python train.py --n_head=6 --n_kv_head=6 --d_mlp=512 --optimizer="adamw" --final_lr_fraction=0.05 --seq_len=256 --steps=3223
MLP neurons of a small language model. Each row is named by its layer, matrix (gate and up: input weights) and neuron, and shows model dimensions 32-127. Each number is 128 + 32 x the weight over its row's rms, rounded and kept within 0 to 255. Numbers have three digits each. A neuron's up and down rows have the sign that makes its largest values positive.
Before each neuron's rows, "fires in" lists the words (lower case) most often at its 100 highest values on Wikipedia text that the model never trained on.

fires in: "january", "december", "april", "later"
L5.gate490:059139170112096104100131199086123142182130118136128144128079156157120154170134187124131110159166169161111109121115097126197045156115154123113146145120122125126071088077060177102076135085103153106100157157101098084084114053108153129161082075119089155140151126151087149143063127076110173083
L5.up490:096176188093116123076142099141131167118113142080151139089121126203150120077079087117188120150111140136119158107133150137144105153086080124154121157151102134189092119135132122119162114095154117070072123102128176035175067205139152153108118117169145108129133141140082147138102150150147142189

fires in: "for", "but", "he", "at"
L9.gate401:148123146166117173091094081144207151134074104088154096170121112147149138102153110062080172082154147130145137181133126144126092088149107141106110115095114121119078085089204159189080126110186197117138086124118118102110167134115117150107126129164127162130166098089160125179135141168132132115
L9.up401:120068110140138150144117091106134125121149172113130181165123068156142122181107106195137175074100134140105122087173176153243190167097147092126102121076196116129123143069125163147148066153166096178117104134066159117143073122146146110100101087078123158135113117144145119165122154163124142117

fires in: "two", "three", "vice", "six", "only", "most"
L9.gate235:122137121140176122118158135108108151166149120117067103120069213136141181054128072113166173140073108141110092110087162083155079181158163113146131106174143163149155107149129048098093141108112175132141126128109149141129142075173163153108156161194144033126115184130088079109111107141140108142
L9.up235:115130154113132117142075191127090172178157128085115137185100161122068164079181144158033097163186103111125129146135107159146128124107159150118173164090144135115116129127137117104094083150150162037178244073142134091076138143189081114134142162132128128105121177135097154082150111151152122189

fires in: "she", "he"
L6.gate233:132144115112161157047122116097145093146076128082166129126145121078150183081149190048168132117047137138115108194158162104177083131122057176071083155096106092124067077108135145157114118145139169112131117145168105117140121135124126144125159137154136088122089105150097149143119121105123118208
L6.up233:097146161142160103109109127132236079120167150108101125101144066144169113143149144109120124081171128077097101090111138151176123141168172088113119056126133121135191143091179099144164146082127033116096114127095140105072139146109100142154091126137121125151111101119154143086140084094116119134

fires in: "in", "for", "as"
L7.gate203:068128126117164131090100124157148174158099140148110136108127133105154031089107134134100189106096148130155140198063128161106122125131134117092128130223118131102085180068163143126119096161185178113141128113168154131136136086094138137141145068159139133116075146118121111157102114194100152119
L7.up203:096089150028072134163099097092106140127108105080128155087103155093129101136141117197092121148118107190108100124107163119139123135102122181153113147165111128076131103120145071108103129132165147089153171144088120124146112102183108109073078089135111155134117158160147054141146117065121216181

fires in: "he", "she", "who"
L7.gate280:154206054091149158133077152160175182143092152123101119144047158143129126116207163089107113110090075166112127142115156119131132154153120162117176141104135184090162084132163101140127111135193123090170110168148120120164090092121100119087126155159142099123124102140104135143136142092138076114
L7.up280:109123133096106063136060123102123121124141107131117149115100143167143153209158131142135101095089098140094069070124091131148173111132104129139170107074177105136131140131181137143057139119154063201107126157121162102169154136137139119119090089164161133066163085129176166137152105094145119189

fires in: "most", "more", "both", "these", "many", "also"
L6.gate509:130191106092085190155170148084141093120125132100111133108188122167101103145063154083133152137098142143107106149124089092158135130139118137075136160168173155160128152088110097151090114113172134137114151123157119100114109151157143114179100120191105075115134117158048135149174104164111084121
L6.up509:082130110131117107166108183112151098192115138100101118119063119099092179114128124144104133086115093086148177133135106082157089102102097125132096092129072124180113160103148116126119100056091149134100122151107123102107078162159086108106123082125106108162091097177132100131152149130132100115

fires in: "she", "also", "later"
L10.gate20:110178077145073098084132187138169072144094113077093173082121168138173179110124102100154151182072186114081114154100142114185090150105138166108083132141138187163159140148151160166106128086193147093084111119142164146057177137106144187203060147155119093124096100133120136135139076092092114127
L10.up20:109216181139088107108105131084127131169146114115184166070142100164166154133174139125142111060121128128144098085146071149125109234134101160122172103094119094126107109122101140119149136119147164052061107155124156115104115148084124155127146106164157172064096132136140149135110120094153116166

fires in: "as", "of", "all", "if", "when"
L10.gate246:104120084158081107103111102089138131176138184133140044129116149109154158129143129069160116085159071071158152118091131146106106142113140141105103105181204168082028176152081146153163120153161164118143131136130080135098158073169155160132128173092071108162101132167095143120090117119163122162
L10.up246:081113161097111166119110088163116151146118085083164102152113184183139150114094116154080177130092094150052139191123082031145133141142127128137159148147095120119187126105148221130193091113109116142084143129122127135100115124134090112161130152179139105134172102062094200118128095125108173165

fires in: "for", "under", "during", "where", "of"
L11.gate350:122160105130134150105108112140163212136143122109144154146119152106166081098119158046074143057081106113097074134128126096060133166110105097180142115124176149111134125101164098141179153091135152106133048136074081125126146141199113119104163107211092139126093095082105108123160087176145155164
L11.up350:151088104152152141138173103176150093089112109092126082100128123134119135131160128149103116078129186112122166191105154092137148076149115091093104103128107120099174122131107145120164076175138166166136140107110219126139081105110080098115147093119068124065169105099101067119122123110107103192

fires in: "as", "in", "into", "a", "it", "them"
L5.gate292:195146114133134155160098229165156141142104092140168078165112114106079141111190189172114175109144133142151088159087143144139065145075098127124146072104118123126100135078148135077165152111156176139136149180140118106135140171146135121157150073110176070110082141105094161135085089137127151101
L5.up292:108104136122128149123144112122094136147121074116182128117134103117105110102122117197171115179167151128078171096162161134080120146093109160177099145096120102058152114162133138174094114133128143124123154110151115153084172075120160119136107124132124192159176094098116092179109131105129174127

fires in: "in", "when", "as", "during", "while", "following"
L6.gate45:072170128156092153121109103130208057146107146125136075129123122102169117136148180092109099102061141088147103148118092133131161136132152125071149170128164098132101131078130064128181127130178152108164108104155117085081142120076118107122152142098109080200164108100097196150034108121155220127
L6.up45:121134158170111113150064093147123149111086112121165124112097151093086132114166140149181165089117165190095085198158081198128115169141100154148145103106182158071138094112107192112082058162148123088137090110141119224074107133100099131125092112156119140164119139138121065135153103087085115157